Weights of a small GPT-style language model, trained from scratch on English Wikipedia.
Size: 8 layers, 11 heads of 64, MLP 1408 tanh GELU.
Architecture: LayerNorm before each block, rotary positions, no biases in attention or MLP, untied embeddings, normalized queries and keys, attention and MLP in parallel.
Training: a variant of Adam for these matrices, 703M tokens.
MLP neurons of a small language model. Each row is named by its layer, matrix (up: input weights) and neuron, and shows model dimensions 314-377. Each number is 128 + 24 x the weight over its row's rms, rounded and kept within 0 to 255.
A block is one neuron, or neurons of one layer that tend to fire together. After each block is what it responds to, as a language model described it from the Wikipedia text at the highest values.

L3.up488 [ 94 120 124 136 160 121 139 152 122 162 134  93 126 121 146 177 133 125 102 130 127 128 132 144 142  97 120 163 124 147 157  97 119 177  96 131 145  95 116 130  88 146 123 127 171  95  97 110 158 118  96 125 135 124 138 122 117  95 132 118 170 105 121 120]
Word-piece tokens right after a word-initial capital or first letter, mostly in proper names and rare words, such as K-n-ock, C-a-esarian, Ts-ou, S-a-ipan.

L4.up486 [105 170 131 142 141 113 139 140 123 143 130 168 126 145  94 132 107 155 143 145  88 134 132 125 135 156 129  98 123 111 170 128  90 186 135 100 102 154 161 142 147 137 112 120 137 138 139 120 113 145 109 105 148 103 141 124 119  80 120 107 151 122 110 108]
L4.up587 [ 92 128 122 110 192 133 153 137 132 147 152 124 125 112 136 113 137 100 133 137 125 150 132 124 150 132 120 105 145 147 120  78  98 124  56 154 150 152  82 124 149 116 140 116 145 125 142  91 141 126  79 106 136 144 131 120  56 124 132 150 137 117 111 128]
L4.up776 [ 85 170 189 115 131 109 135 147 152 158 123 129 129 115 128 122  91 119 106 120  89 131 118 164 118  94 111  77 167 111 110 147 125 132 147 158 114 126 141 130 128 144 121 153  91 128 174  88 111 130 105 105 109 150 145 173 107 143  94 108 148 152 139 132]
L4.up1379 [135 172 119 126 136  84 148 112 133 177 120 101 146 114 152 126 116 105 127 109 112 124 153 173 135 120 122  64 118 136 135 122 124 137  75 177 157 120 120 168 108 165 125 113 157 169 152  84  98 133 127 114 130 118 120 152 118 123 140 103 166 124 101 104]
Short word-piece tokens right after a word-initial letter, mostly a capital, splitting names and rare words, such as W-al-ter, V-al-entine, C-od-ex, T-el-ugu.

L3.up484 [143 116 144 119 113 140 137 131  73 142 103 138 126 154 100 150 127 118 149 139 119 133 138 158 148 120 133 121 118 139  93  68 135 162 135 145 110 100 120 146 125 110 131 180 126 142 165 113 119 156 105 133 117 137 135 122 103 137 120 103 110 115  92 140]
Plural suffixes or plural nouns closing a noun phrase, often a word piece after a split stem, such as suppl-iers, run-ways, sculpt-ures, team members.

L4.up62 [123 120 106  87 147 119 136 117 134 125 133 143 114 118 113 119 127 112 147 111 123 120 135 124 141 187 130 133 148 111 132 101 138 160 122 114 101 116  69 146 121 130 145 142 158 154 127 103 126 105 136  91 135 134 140 150 139 134 126  79  98 144 140 145]
L4.up702 [130  87 127 133 135 150 153 149 134 127 175 136 116 170 163 122 138 104 120 140 122 130  62 135 108 137 130 130 107 123 114  61 126 127 123 127 133 119 114  75 127 135 159 129 149 153 119 113 193 165 105  89 134 116 124 171 147  87 118  81 117 155 173 148]
L4.up1142 [153 164 141  96 152 110 143 126 124 121 127 153 134 114 132 193 110 123 141 161 101 142 145 133 149 173 156 147 123 124 137 138 107 170 108 127 135 108 104 153 142 132 128 148 144 145 110 162 104  87 117  97 124 154 116 128  91 125 148 144 117  98  86 151]
L4.up1226 [131 127 125 121 179 112 150 122 130 159 110 135 139 132 105 181 141 101 138 108 161 137 135 101 122 157 152 122 145 133 149 113  89 117 143 147 153 110  81 133 129 138 106 109  97 164 130 133  87 114 112 134 129 138 117 128 147 158 124 134 157 107  78 157]
Plural suffixes closing a noun, often after quantifiers like several, two, many: b-ishops, tunn-els, volunte-ers, bus-es; occasionally also.

L4.up182 [116 157 110  97 158 152 119 142 123  85  83 152 109 129 129 140  97  83 140 161 118 165 134 108 122 115 115 135 129 136 180 118 141 136 134 204 102 112  95 111 136 151  87 141 137 139 159 143  90 100 109 100 113 134  86  87 142 149 121 129 108 103 124 181]
L4.up261 [113 146 107 134 150 140 117 112 117  83 101 148 115 119  83 182 170 134 138 135  95 132 125 113 108 132 137 136  97 124 112 145 126 122 158 147 111 136 124 117 113 103 114 163 143 117 132 132 113 136 111 131 154 138  79 125 138 111 163 137  95  89 149 125]
L4.up479 [138 103  99 103 122 119 111 131  93 122  99 127 106 144 132 148 139  74 115 147 106 126 123 119 128 118 126 159 135 159 148 139 160 145 109 128 131  97  95 101  81 124 140 187 172 133 139 178  95  81 106 134  94 114 118 116 134  97 134 133 129 142 139 153]
L4.up870 [124 166 142 146  99 140 130 107 107 120 110 116 138 129 109 156 102 148 126 190 122 155 121 140 138 124 111 132 114  88 155 133 143  91 128 114 164  77 135 141 106 125 113 141 120 125 127 158  99 126  96 111 118 159 106 109 147 107 142 135 136 100 114 122]
Word-piece fragments at the start or middle of split words, mostly foreign personal and place names in credits, cast lists and tables (Hadi, Sargam, Vyas), plus some English words (rejoined, restructured).

L3.up433 [132 185  93 105 153  98 111 146 115 156 118 102 140 176 151 164 129 127 100 156 112 216  89 160 105 131 131 113 173 148 105 115 118 132 122  74 136  81 131 109 126 155 131 130  92  93 149 125 136  99 105 209 128 113  93 107 132  59 134  94 152 111 141  90]
Word-piece tokens directly after a single capital letter at the start of a name or word, like S-re-edhar, S-y-rian, F-y-odor; also table pipes after a letter.

L5.up70 [126 115 163 100 108 136 142 112  96 103  92 138 144 154 124 152 143 128 110 111 120 115 111 138 133 158 136 114 120 162 113 112 123 152  96 192 144  91 120  84  89 114 122 137 110  96  99 127 143 153  71 129 110 126 122  91 121 139 134 100 132 158 117  91]
L5.up131 [153 124 136 100 140 162  88 127  77 110  90 129 131 148 131 134 141 122 120 176 118 140 132 125 121 124 157 131 125 157 165 116 110 160 111 124 122  89  96 126 145 159  94  83 107 101 120 210  83 122  95 109 158 136 135 115 138 144 102 139 101  88 144 105]
L5.up134 [105 199 124 121 103 117 118 122 145 135 143 109 133 177 129 178 155 100 170  99 114 123  96 124 151 144 124 123 131 163 126  61 142 123 149 124 141 146 139 126 104 182 148 141 127 130 130 143 171  95 116 108  96 175 131  63 114 113 138  98 141 123 159 125]
L5.up229 [155 159 138  84 144 103 123 114 145 135 121 103  94  95 129 167 122 122 138 165 110 163 129 112 127 137 202 105 118  96 132 124 121 142 107 125 117 146 138 122 141 121 109 116 115 139  89 101 109 117 143  94 130 204 116 138 124 122  90 131 102 118 112 141]
L5.up316 [126 125 192 138 135 138 141 126 141 102 179 137 153 160 141 104  96 116  95 128 104 119 127 142 108 163 151 122 150 142 130  74 116 167 129 164 133 146 120 161  92 156 141 135 158  87 132 170 112 107 156 155 129 119 119 109 171 120 141 115 155 142 133 116]
L5.up375 [147 122 181 128 137 137 177 147 105 138 111 133 143 155 151 162 131 147 104 156 140 157 143 135 161 126 139 157 128 135 155  97 138 114 136 174 118 146 148  91 118 169 156 126 114 114 131  92  93  89 140 176 119 164 123 127 129 151 167  74 123 135 116 127]
L5.up389 [135 155 107 113 132 148 161  98 138 137 150 101 128  97 146 151 133 139 154 137 133  82 133 133 123 128 133 117 123 135 123  70 154 107 142 114 149 108 122 125 111 138 152  99 152 123 114 124 112  83 104 136 121 141 177 153 106 101 109 128 140  73 115 138]
L5.up489 [147 137 119 132 145 122 176 134 151 150 144 121 127 112 123 164 151  92 103 128 129 148 129 146 159 162 115 113  94 155 104 108 115 109 120 113 158 182  96 119 100 140 113  91 175 129 104 127 157 113 107 140 112 101 126 120 153 125 172 111 149 139  95 126]
L5.up651 [146 136 122 106 139 162 138 153 111 100 105 155 140 139 124 143 183 135 116 136 118 143 122 115 123 142  96 156 136 125 185 145 129 137 148 162 137 129 124 114 123 149 154 112 115  96  84 103 136  98  91 107 101 141  92 101 114 133 140 130 115 117 153 154]
L5.up657 [147 139 131 125 155 172  98 138 139 159 128 168 177 134 131 143 129 132 105 133  93 136 113  78 102 120 125 142 122 140 144 131 157 129 106 176 123 128 125 150 124 110 106 115 153 122 159 133 143 117 104 148 121 101 102 123  98 107 103 159 141 129 140 117]
L5.up739 [142 165 130  92 120 129 150 148 123 103 126 124 127 124 121 132 135  76 108 115 120 132 120 105 150 184 107  79 166 176  96  89 137 135 103 157 116 120  92  96 111 131 149 114 139 164 119 133 135  99 102 105 126 130 110 106  94 132 111 126 153 133 154 116]
L5.up764 [153 162 167 134 134 105 105 109 140 114 113 137 131 138 107 129 126 114 141 129 140 143 163 106 103 124 130 108 101 149 165 144 157 147  93 133 160 104  96 137 134 141 115 156 115 137 134 152 122  95 132 157 126 150 132  78 140 107 107 112 145 107 103 156]
L5.up1089 [ 98 162 129 117 160 159  81 115 145 130  88 139 133 102 142 122 144 155 133 118 131 139 141 108 131 140 129  81 138  94 125  68 122 158 156 165 121 141 152 140 146 122 148 114 133 123 140 113  88 112 125  93 133 114 103 112 150 170 154 107 105  97 128  94]
L5.up1104 [119 100 155 148 135 138 128 116 105  94 142 152 103 185 110 133 107  77 119 125 119 119 142 142  91 126 188  90 110 164 131 122 145 151 107 157  82 132 112 107  98 103 116 162 118 101  96 135 117 119 107 196  89 120 145 112 111  98 101 117 120  81 103 124]
L5.up1126 [136 151 132 151 182 129 147 156  57 103  87 135  91 114 105 185 144 157 102 105 122 104 119 134 123 143 152 137 106 183 160 109 132 121 126  96 152 113 115 137 106 109 115 118  92 173  99 123 122 112  84 106 194 146 115 116 210 145 123 169 125 110  90 108]
L5.up1256 [ 82 175 101 140 131 109 154 117  91  95 105 129 173 124 148 162 127  44 137 160  96 161 131 127 125 132 150 129  82 137 136 110 154 116 151 141 115 129 124 116 111 154 132 149  99 155 161  99 116 201 149 120 150 165 106  93 153 142 131 151 127 101 134 101]
Short middle word pieces right after a capitalized first fragment, mostly in foreign proper names like R-iz-k, Q-as-r, N-iz-ami, Pasc-agoula, plus occasional common words.

L4.up28 [145  78 144 127 146 146 137 141 121 138 131 171 113  83  96  95 130 112 139 150 101 112 139 101  87 144 102 115 154 177 155 142 159 130 116 102  96 153 153 132 141 134 109 108 162 117 139 162 129  96 125 188 153 140 119 116 140 133 182 143 123 145 146 117]
L4.up41 [160 106 137 111 144 120 115 114 135 120 127 153 143 149 105 115 143  71 123 149 128 149 133 141 158 143 166 139 105 158 141 119  96 169 106 155  73  82 122 101 131 127 135 110 170 187 120 113 135 113 113 177 129 103 112 132  95 159 136 153  78 111 139 160]
L4.up125 [143  96 134  99 114  92 121 123 117 125 102 126 143 127  92 155 109 102 187 133 133 121 122 149 139 164 145  95 144 163 155 109 101 117 112 114 106  78 138 101 127 124 119 131 144 117  96 166 127 140 115 157 175 145 161  96 133 129 144 125  84 126 128 101]
L4.up1363 [124 131 140 159 178 112 107 121 122 114 133 135 101 142 162 180 130 139 121 161 124 116  94 132 141 116 152 125 130 152 127 114 114 152  76 137 118 128 149 157  97 137  91 124 120 125 111 140 107 149  95 103 161 114 128 104 128 154 163 106 149 137 110 106]
Words right after a copula or as, e.g. is/was/became/regarded as, that open the predicate: a, not, also, the, only.

L5.up69 [ 66 132 125 157 126 122 145 102 108 123 163 111 113 145 127 120 114 136 106 137 175 114 150 137 105 155  97  90 127 100 131  94 131 115 129 113 116 133 158 147 120 134 162 121 184 126 135 149 132  90 121 167 103 208 158 122 100 100 121 122 122  91 136 122]
L5.up77 [ 91  89 167 115 139 117 143 117 106 123 205 118 111  65 111 115 165 160 149 126 129 171 116 118 167 152 149  97 141 151  78 111 147  90 110 187 149  87 109 118 121 155 131  95 159 173 148 111 128 101 137 132 128 121 138 159 122 144 149 110 150 105 124 128]
L5.up164 [151 108 113 165  94 158 146 146 100 163 188  92 138 132 131 130 164 157 125 117 129 133  62 112 116 159 140  78 116 106 151 124 131 154 154 106  78  98 148 165 126 149 171 154 106 119 120 144 138 133 122 147 127 112 105 140 108 134 125  79 133 145 140 118]
L5.up253 [136  74 165 148 156 165 178 152 118 120 136  99 138 112 112 167 157 142 120 135 135 140 136 133 108 149 124 143 114 125 147 128 118 138 163 128 162 139 101 114 115 109 124 104 139 118 122 119 125 161 114 126 146 126 145 128 124 130 152 112 118 104 129  91]
L5.up306 [127 150 139 140 108 142 163 147 134 108  94  97 144 140 143 115 146 134 124 165  89 122 121  99 141 103 138 158 172 100 134 110  95 118 124 110 116 104 119  83  96 109 168 176 105 146 127 128 104 143 105 144 149 159 169 139 116 103 123 128  86  88 133 145]
L5.up321 [120 129 138 136 100 188 141 140  95 111 150 104 123 120 115 152 118 140 104 108 103 135 130  99 161 138 136 157 127 121 114 116  84 143 115 120 117  91 157 130  94 121 151 114 129 106  99 167 132  92 115 136 149 125 137 125 113 128 126 108 113  98 121 162]
L5.up395 [156  84 117 119 140 201 184 110 156 147 163 144 101 123 134 111 130 133 126 108 108 164 158 149 140 170 107 140 117 107 123  88 119 115 112 125 112 117 147 109  86  99 162 166 123 143 135 136  87 125 111 120 141 120 148 129  99 144 151 119 110 106 132 101]
L5.up409 [154 147 132 133 138  96 136 186 110 160 125 114 130 101 127 159 137 117 126 131 125 119  83 134 162 130 174 115 100 133 150  88 101 110 139 131  41 107 147 185  92 129 141 164 110  94  92 135 148 127 123 128 104 131 102 123 128 124 123  72 156 133 146  86]
L5.up418 [159 179 169 137 123 155 130 125 166  56 116 176 126 101 111 154 155  94 131 178 130 131 149 104 109 141 137  89 126 141 115 100 164 163 111 162 109 109 108  51  92 114 134 136 156 143 106 139 108 110 104  96 141 167 124 126 101 125 127 142 149 137 128 136]
L5.up710 [131 128 102 138 106 133 146 124 129 105 110 176 135  90 119 120 183 123 125 134 163 157 115 117 139 155  96 121 114 107 131 129 153 122 109 132 131 129 164  82 113 131  95 121 123 162  99 156 136 117 136 130 118 131 112 173 120 160 147  78 140 121 129 127]
L5.up735 [119 106 125 142 106 126 102 133 122  95 123 152 131 118  89 157 164 116 110  61 108 155 125 142 154 112  85  95 161 147  76 125 132 141 136 186 137 161  99 144  54 138 153 155 152 157 130  89 128 112 126 126 141 139 115 146 130 102 158 126 151 131  78  82]
L5.up939 [122 141 129 125 103 163 154 137 141 143 169 119 130 135  76 153 174  86  87 133 100 143 101 139 113 135 149 130 111 153 144 132  99 114 122 149 108 153 114 120  98 155 107 142 136 107 147 183 143 105 148 139 146 133 122 124 136 124 155 126 134 136 157 117]
L5.up994 [119 153 154 123 105 172 163 147 117 101 188 161 108 128 147 116 144 121 128 123 106 156 117 110 122 121 134 117 126 119 165  89 172 109 134 167 124 102 106  70  99  77 149 155 152 126  84 137 125 142 112 115  81 143 125 147  83 121 156 111 136  89 113  90]
L5.up1118 [101 135 136 168 143 120 135 155 138 103 116 164 146  91 119 129 127 129 114 123 139 138 110 130 157 156  98 125  92  95 164  99 137 118 103 131  75 132 146 136 139 121 112 147 113  76 134 127 112 128 145 139 149 175 129 179 178 133 127 106 136 139 132 110]
L5.up1188 [ 94 143 136  69 143  74 135 132  91 173 142 105  99 120 127 150 162 148  98 118  89 140 124 164  76 136 111 117 158 138 145 123 129 163 123 148 112 129 133 129 134 122 132 142 118  87 133 130 136  96 116 134 120 126 123 134 162 118 143  52 112  96 114  99]
L5.up1288 [110 145 132 162 162 140 143 134 132 148 148 105 138 144 164 149 141 158 142 140  97 149  62 109 117 128  91 123 109 144 130 135 184 108  88 143 104 109 133 139 117 131 159 141 195 125 106 172  65 103 118 136 125 103 131 153 130  73 124  93 155 142 120 125]
Partial byte pieces of CJK characters in parenthetical native-script names (Japanese Suzuki names), plus inner fragments of long words like co-ch-lear, Br-igh-am.

L5.up50 [115 116 139 109 170 132 112 108 136 118  86 106 153 105 166  99 132 101 111 124 120 125 138 143 127 134 102 105 128  98 125 142  95 116 116 129 112 126 120 125 111  83 130 104 134 126  88  85 144  91 143  70 126  99 117 137 155 155  89 151 143 127 114 129]
L5.up93 [109 143 125  98 115 120 115 125 117 118 144  87 111 121 131  99 131 130 127 125 131 117 128 147 104 132 130 118 101 130 137 107 175 145 114 123 120 124  87 135 135 105 118 121 149 178 120 125 164 104 127 143 155 149 118 111 159 163 158 129 121 113  89 145]
L5.up233 [127 106 130 143 141 148 139 125 113 110 117 154 125 191 102 196 125 141 135 140 134 103  98 158 109 128 135 140 116 143  78 108 136 170 139 113 124 148  79 108 138 174 149 156 146 119 157 171 157 104 117  97 108 162 146  89 139  89 120 104 116 147 157 137]
L5.up337 [129 130 141  84 131 115 122 125 123 136 171  95 163 131 118 170 131 104 114 121 151 108 115 155 127 192  92 101 151  80 129 115 158 148 133 163 132 129 158 152 144 119 123 134 113 142  70 131 160 126 135 117  64 121 110 159 103 137  90 120 103 124 114 107]
L5.up434 [104 126 142  86 164 114 134 153 144 140 163 114 130  87 103 142 107 105 145 121 134 172 150 123 125 130  77 143 123 123 150 115  97  90 136 110 131 137 138 119 117 128 136 121 147 149  63 163 139 106 140  55 134  96 104 138 125 121 121 120 101 134 106 155]
L5.up453 [116 104 121  70 155 103 137 126 167 125 149 102 149 102  86 108 130 124 124 106 113 127 176 119 156 128 119 137 109 107 151 107 137 158 129 162 130 165 137 131 125  93 116 100 140 156  99 136 143 133 146  79 107 119 116 140 126 133 139 123 141 130 100 167]
L5.up622 [128 121 139  96  95 152 150 125 151 120 135 134 109 131 122 172 148 122 188 133 156 104 104 165 131 134 159 147 159 137 160  74  91 126 130  99 177 123  75 137  99 150 143  98  96 178 130  91 121 116 106 123  96 102 125 103 124 155 111 139 112  90 127 165]
L5.up695 [132 109 136 109 138 128 149 149 142 138 114 127  84 105 115 126 124 117 147 154 125 120 107 167 122 140 120  91 111 102 145 138 156 133 120 106 118 124 120 150 110 140 145 130 169 139  96 124 132 112 121 131 120 118  99 149 143 130 108  84 131 149  88 130]
L5.up699 [104 132 150 100 111  89 140 117 140 136 165 125 146 174 109 128 101 147 110 112 126 132 137 127 142 128 128 101 161 134 131  84 141 195 147 158 137  65 105 101 137  90 148  78 117 127  90 145 156  90 126 124 113 124 131 109 175 123 108 138 143 114 111 104]
L5.up713 [104  84 152 155 147 143 137 107 155 148 107 134 118 133 139 135  73 152 164 146 114 114 155 150 139 138 117 147 119 115  99  92 123 111 152 130 142 102 107 118  96 116 162 140 120 129 113 156 125 118 103 127 124 103 149  89 146 126 105  97  96 100 136 133]
L5.up714 [137 102 138 154 142 116 177 116 130 135 108 134 163 142 127 124 131 119 153 148 131 108 158 137 133 132 125 128 107 122 150 105 149 141 141 132 163 144  97 151 132  91 154 103 123 134 124 140 160 106 133 115  86 122  99  92 140  98 115 112 136 132 128 177]
L5.up873 [ 91  96 175  70 110 145 147 110 123 131 136 115 121 117 101 151 105 154 184 151 129 112 133 108 147 142 137 105 128  96  95 109 123 169 134 164  88 126 171 136 131 134 119 111 116 152  80 132 178 103 117  92 107 121 135  93 134 114 164 142 173 105 128 147]
L5.up946 [126  69 159 114 154 126 129 114 106 166 116 119 156 100  65 157 104 134 137 140 124 115 154 127 155 154  91 143  85 131 140 118 112 136 120 109 129  93 125  87 119 111 131 105 157 127  87 112 159 127  98 140 150 150 100 134 124 153 101 130 120 122  88 148]
L5.up971 [114  83 122  93 132 100 145 121 128 165 152 155 127  96  75 133 114 145 133 145 132 155 126 128 128 158 147 120 133 127 140 131 100 137 145 144 107 119 162 117 146  99 149 143 156 151  99 145 171 143 107 109 141 158 112 110 140 139 138 126 102 138  90 118]
L5.up1155 [138 108 150 111 157 131 133 155 117 113 121 113  96 109 135 149 126 127 117 144 108 130 109 121 135 136 118 116 126 116 126 123 151 154 106 100 192 113 117  75 106 120 178 105 135 147  96 122 134 119 151  93 133 148  90 104 155 126 123 130 133 139 133 125]
L5.up1167 [130 118 126 137 133 120 129 121 131 119 140 117 135 118 104 116 111 100 149 117 153 111 164 142 151 134 123 154 130 135 153  64 159 165 120 120 146 128 102 177 113 102 144 158  95 115 111 145 154  86 138 104  96 159 150 114 152 117 127  99 135 105 104 158]
Plural nouns or their ending pieces after determiners or quantifiers, often phrase-final, such as z-ones, cast-es, groups, authors, models.